config.toml
n_head = 2
qk_norm = true
tie_embeddings = false
init = "uniform"
beta1 = 0.9
weight_decay = 0.17
schedule = "cos"
train_tokens = 305500000
dataset = "wikipedia_en"
MLP neurons of a small language model. Each row is named by its layer, matrix (up: input weights) and neuron, and shows model dimensions 0-127. Each number is 128 + 24 x the weight over its row's rms, rounded and kept within 0 to 255.
After each neuron's rows, "fires after" lists the tokens most often just before its 100 highest values on Wikipedia text that the model never trained on; "fires on" lists the tokens most often at its 100 highest values on Wikipedia text that the model never trained on.

L6.up125 [172  93 137 143 100 135 136 151 172 125 149 115 106 170 145 144 106 130 139 144 163 126 110 174 138  82 150 151 151 182  96 131 148 144 153  92 114 133 103 116 162 155 118 141 119  97 127 129 107 125 114  79 126 156 169 155 119 116 163 127 141 118 130 185 126 136 152 110 116 134 127 139 117 135 162 119 121 154 115 180 178 155 105 124 142  92 165 144 129 150 133 106 114 128 117 143 100  99 119 171 145 147 121 132  83 105 141  86 112 138 154 135 140 159 145 106 137 130 104 147 171 140 135 176 157 100 120  99]
fires after: " b", " B", " A", "b", "eb", "ab"
fires on: "i", "o", "z", "in", "en", "s"

L4.up134 [117 176 132 155 123  86 130 134 134 129 134 140 129  76 160 135 138 119 126 150 138 124 127 130 131 138 130 162 130 115 111  90 125 134 102  83 105 146 115 136 123 132 126 139 127 107 137 142 161 130 156 167 143 141 114 117 117 168 174 115  90 109 133 155 145 170 142 125  90  49 123 189 153 119 142 125 108 111 114 116  80 107 121 138 120  99 126 132 143 111 141 105  90 121 142 103 119 118 144 144 153 116 117  89 119 140  70 137 135  91 124 181 164 142 121 125 129 110 110 134 155 134 117 149 163 161 125 105]
fires after: ")", "\"", " /", "inn", "\n"
fires on: " (", "\n", " –", "-", "er", " -"

L3.up461 [140 120  82 126 125  70 138 127 119 155 138 129 120 130 157 128 120 141 172  84 117 104 161 167 119 139 170 121 139 182 123 167 121 159 120 122 139  93 101 150 137 124 103 129 139 110 149 121 108 137 113 129 123 130 168  95  96 125 142 107 128 152 119 138 131 171 112 125 156 136  97 135 162  94 121 132 176 134 165 158 133 129 115 135 148  63  95 115 110 140 119 140 121 145  99 139 150 120 132 130 112 173 110 155 118  66 113 139 123 131 106 104 136 134  98 153 173 130 158 171  98 211 110 111 137 149 101  76]
fires after: " v", "pr", " V", " h", "u", " M"
fires on: "ess", "ous", "al", "is", "ven", "en"

L7.up92 [166  99  74 139 121 134 125 128 142 163 166 128 102 147 140 122 121 143 123  85 183 153 132 149 174  93 114 115 142  89 124 135 144 128 130 163 146 118 103 153 105 132 113 133 146 141 122 111 113 144 179 149 125 151 125 157 125 163 115 113 115 162 122 154 131 134 173 106 147 138 142 151 133  89 123 121 115 103 123 134 164 109  89 101 141 121 163 150 151 136 162 147 122 116  88 138 124 110 123 163 176 171  94 142 174  65 149 132 152 133 173 139 117  99 145 130 138 140 116 103 160 137 130 143 113 116 127 111]
fires after: " f", " F", " P", "p", "mp", "f"
fires on: "ac", "ar", "oc", "al", "ic"

L5.up504 [177 117  98 126 128 132 141 101 116 147 157 123 106 150 143 146 134 140 104 106 150 136 137 110 155 101 147 128 121 191  94 145 129 107 168 125 138 123 158 127 115 132 129 161 133 139  87 115 136 168 143  92 108 121 142 125 103 115 108 177 103 152 142 123 165 132 143 127 126 124  97 127 144 118 145 118  83 146 107 150 115 133 125 134 101 134 140 151 128 121 139 148 113 114 126 127 137 102 123 169 182 183 110  92 140 100 132 147 140 114 195  38 100 169 154 113 139 162 150  90 135 134 112 150 147 141 144 111]
fires after: " f", " F", " P", " ag", " Ch", " C"
fires on: "re", "r", "ir", "is", "ic"

L6.up554 [120 109 112 123 125 158 138 147 121 152 149 131 123 158 123  96 123 149 158 139 170 133 129 157 146 129 153 153  96 162  97 148  94 132 156 116 134 102 105 136 109 187 101 195 131 156 153 121 147 130 134  96 101 125 129 149  77 131 122  94 141 120 144 189 145 100  91  91 103 130 121 113 147 129 146 106  85 124 143 138 127 149 152 113 143  73 136 114  91 142 106 116 124 121 100 167 109 177 126 126 167 119 124 141  97  83 137 186 112  99 159 146 170 174 139 129 111 126  98 125 160 130 131 142 137  96 127 127]
fires after: " B", "b", " a", " b", "–"
fires on: "o", "ch", "el", "ra"

L5.up268 [164 112  99 139 127 144 148  97 120 118 149 165  76 106 127 115 129 135 110 130 135 126 107 127 151 105 160 136 137 109 147  92 130 166  90  94 154 169 104 182 141 152  75 117 131  96 157 122 130 127 132 131 109 136 101 104 164 109 145 110 101 111 120 141 123 131 136 134 132  62 121 159 118 125 133 132 125 134 142 165 160 106 107 153 149 128  65 156 122  89 147 108 123 101 103 139 113 152 112 105 139 183 134  67 127 115 138 119 148  88 164 110 135 128  75 109 109 123 123 127 135 175 152 131 150 120  98 108]
fires after: "|", "ens", " v", " •", " list", " G"
fires on: " Total", "all", "ity", "otes", "ed", ":"

L5.up116 [122 139  92 137 138 129 151 131 170 131 134 147 134  93 144 124 140 163 152 108 129 114 138 105 131 109 144 180 122 171  89 106 133 133 147 136 120 131 138 163 124 141 122 163 112 138 148 148 125 169 116 144  49 152 157 167 120 123 137 129 129 132 126 105 122 102  62  89 162 125 106 191 163 118 167 144 109 101 134 147 157 130  86 135 115 120 108 158 141 116 111 129 101 110  96 123 141 174 121 131 108 118 164 164 115 146  96 124 116 102 113  88 110 112  96 157 139 133 119 113 144 147  91 145 151 110 129 158]
fires after: "|", " |", " the", "\n", "The", " The"
fires on: "\n", " main", " ", " following", " two", " three"

L3.up565 [135 132 136 115 117 123 128 116 107 118 165 127 122 123 156 145  79 139 180 127 152 161 124 177 160 128 137 103  94 169 148 112  92 163  94 153 110 121 158 146 143 134 102 149 188 122 121 125 111 110 170 122 140 110 118 169 113 179 121 150 135 127 134 121 134 150 126 124  93  77 101 159 144  92 164 158 104 120  79 102 136 141 163 118 139  59  99 147 136 109 105 105 124 124 128  92  99 138 104 103 131 135  92 102 165  96 116 153 119 114 121 141 129 165 151 130 152 114 149 138 164 104 115 195 127  96  93 160]
fires after: "\n", "A", "é", "I", "U", "=="
fires on: "A", "n", "t", "é", "s", "r"

L8.up104 [123 122 120 154 145 134 159 132 164 148 144 141 151 127 129 125 109 193 161 143 156 128 145 113 160 130 167 124 122 106 142 186 150  95 159 126 137 105  98 106 138  87 111 125 155 130 120 145 101 101 144 138  80 139 112 111  81 122 151 123 102 132 144 134 145 149 162  98 131 138 146 148 173 123 116  92  96 166  98 106 171 144  99 114 126  88 118 134 149 153 126 136 108 117 138 129 125 107 136  87 161 143 102 152 149 122 136 111  75 118 169 144  95  67 136 138 171 163 139 117 127 148 123 123  89 112 128 159]
fires after: " F", " w", " f", " W", "w", "f"
fires on: "eb", "ar", "el", "id", "il", "ul"

L7.up1 [ 90 110  88 142  82 129 102 112  97 110 174 119  90 114 153 116 125 160 153 131 134 117 133 139 124 120 140 116  99 148 138 173 157 117 113  93 123 123 124 136 148  94  99  84 116 138 117 128 122 112 125 136 101 142 174  89  94 100 143 129  87 172 118 102 116 144 128 141 121 104 100 128 159 103 150 164 143 163 103 153 151 119 160  98 130 106 116 128 146 105 152 111 119 119 126 106 115 167 158 132 159 205 140  95 145 110 109 155 139  85 116 118 121 153 104  82 114 144 143 109 114 124  99 110 134 106  94 118]
fires after: "\n"
fires on: "=="

L8.up454 [176 130 116  98 121 127 173 143 138 109 113 100 162 157 136  93 145 179 112 109 142 154 131 127 121 152 118 150 141 126  96 106 110 117 118 101 160  97 120 126 159 128  93 131 157  68 109 107 105 145 180 128 122 121 136 121 152 121 110 153 138 132 131 173 104 198 156 147 149 159 131 135 113 146 136 131 159 105  99 155 132 106  84 115 110 123  92 140 129 169 144 123  81 155 117 136 147 119 132 129 143 148 115 117 136 135 151  99  95 162 141 136  89  90 134 134 156  88  68 143 109 130 148 147 153 129 142 102]
fires after: "\n", " qu", " c", " C", " gr"
fires on: "-", "al", " stat", "as", "ad", " ind"

L5.up394 [103 142 120 158 128 154 179 131 160 115 144 114 145  44 120 118 120 156 128 135 111  97 138 106 108 135 113 186 113 148 111 134  99 190 106 158 151 115 157 134 109 161 141 134 130 110 165 171 110 139 143 118 110 163 145  99 123 157 111 155 133 118 126 109 136 126  90 113 142  86 105 122 143 126 161 142 112 105 137 144 155  94 108 139 142  81  73 177 130 113 136 113 118 104 126 133 122 162 132 114  98 126 173 159 140 158 104 132 127  83 138 113 136 171  97 102 137 160 107 127 117 148 106 156 176 116 114 141]
fires after: "\n", "2", " |", "|", " the"
fires on: "\n", "0"

L4.up292 [143 106 107 149 130 117 110 130 118 122 122 152 147 164  97 117  89 165 167 124 146 137 110  99 138  90 139 141 118 153 101 150 102 140 111 127 132 125 160 126 124 112 132 130 164  94  98 117 103 125 163 125 139 105 111 129  79 113 145 168  90 100 137 142 185 130 160 110 161 127 104 152 137  86 124 104 101 102 129 137 138 137  76 114 108 109 108 170 127 139 129 135 113 126  76  97 131 140 171 160 108 153  96 137 140  97 108  93 103  87 132 130 104 112  86 144 165 174 157 159  83 171 108 117 131 107  99 143]
fires after: " In", " S", "S", "ro", " F", " in"
fires on: "n", "ph", "l", "el"

L6.up521 [116 128 129 149 108 100 122  89 125 145 150 129 114 146 135 111 123  97 143  84 148 131 134 133 124 130 140 182 150 120  92 149 126 106 144 125 129 133 145 122 134 134 130 139 134 158 177 143 116 134 133 116 104 193 116 108 119 131 123 125 127  88 146  69 164 142 133  99 112  53 102 171 134 117 153  99 109 127 126 107 127  73 163 133  98 132 158 116 149 120 119  88  88 159 120 104 128 147 156  76 146  88 152 122 114 146  54  94 105  93 100 143 153 123 173 126 121 113 146 165 147 135 110 155 147 122 125 100]
fires after: " |", " /", ")", ";", ".", " —"
fires on: "\n", " (", " ", " who", " He", "N"

L7.up147 [188 113  76 129 106 135 134 145 120 144 123 165  77  88 140 107 122 152 153 120 120 132 131  94 158 114 180 122 139 141 122 159 132 134 113 138 131 133 100 142 178 114 140 127 170 115 151 146 131 138 132 124 142  97 110 130 132 121 160 155 118 101 122 132 110 129 116 141 135  97 114 164 162 120 162 152 149 122 122 180 122 145 120 171 137 115  95 178 116 115 153 116 111 149 144 161 139 158 106 118 128 145 136 131 134 131  97 136 131  82 128  91 143  92 146 120 137 143 101 119 146 144 155 178  97 102  50 147]
fires after: "|", " v", " V", " •", " No"
fires on: " Total", "otes", " Party", " Year", "."

L8.up463 [183 104 116  92 107 136 123 152 124  69 139 122 137 145 137  98 159 141 121 130 125 145 100 145 109 107 153 138 146 100 133 138 101 161 141 104 137 138 115 137 160 151 150  97 109 102 122 109  88 151 181  94 132 170  97 111  93 120 168 142 125 123 117 125 127 146 118 142 158 108 141 135 130 106 101  80 185 137 116 129 145  80 105 123 125 130 118 181 137 143 161 177 104 156 187 144  81 100 144 107 145 176 129 101 174 118 135 152 129 163 126 141 150 121  99 108 115  96 122 136 142 144 155 152 119  92 101 122]
fires after: "\n", " c", "c", " P", " cons", "S"
fires on: "ult", "-", "ad", "ist", "os", "P"

L4.up12 [136 146 175 131  85 155 120 129 118 135 184 169  94 107 132 128 112 111 141 143 126  91  76 191  95 147 148 141  86 129 119 110 130 101 129 131 100 122  93 146 127 132 106 157 180 125 121 122 138 158 127 118 125 102 122 168 156 155 134 153 119 140 119 141 134 148 123  72 117  86 109 156 140 117 136 111 139 122 118 138 184  77 146 129 152 116 110  88 133 109 111 121 128 123  80 119 140 152 135 170 137 127 121 113 115 105 102 138 129 149 114 126 146 161 155 127 141  69 142  88 169 102 141 169 162 132 157 150]
fires after: "A", " US", "t"
fires on: "A", "al", "r", "s", "t", " of"

L3.up130 [132  98 136 157  81 134 129 122 114 112 208 175 161 116 136 127 104 166 143 110 128 133 105 121 110  73 123 173 115 174 133 172 118 119 161  97 172 124 138 125 113 142 109 144 114 153  93 137 139 144 141 117 113 148 163 115 107 115 111 130 190  76 127 145 128 105 134 120 108 118 144 123 111 132 115 147 130 120 128 136 114 119 114 136  95 113 137 112 114 127 137 122 133 130 125 169 130 111 156 134 121 124 145 115 138 145 123 142  81 113 131  98 113 127 166 112  86 145 119 123 187 123 106 125 183 112 143 131]
fires after: " B", " b", "ost", "h", "b", "k"
fires on: "on", "les", "ee", "ile", "ot"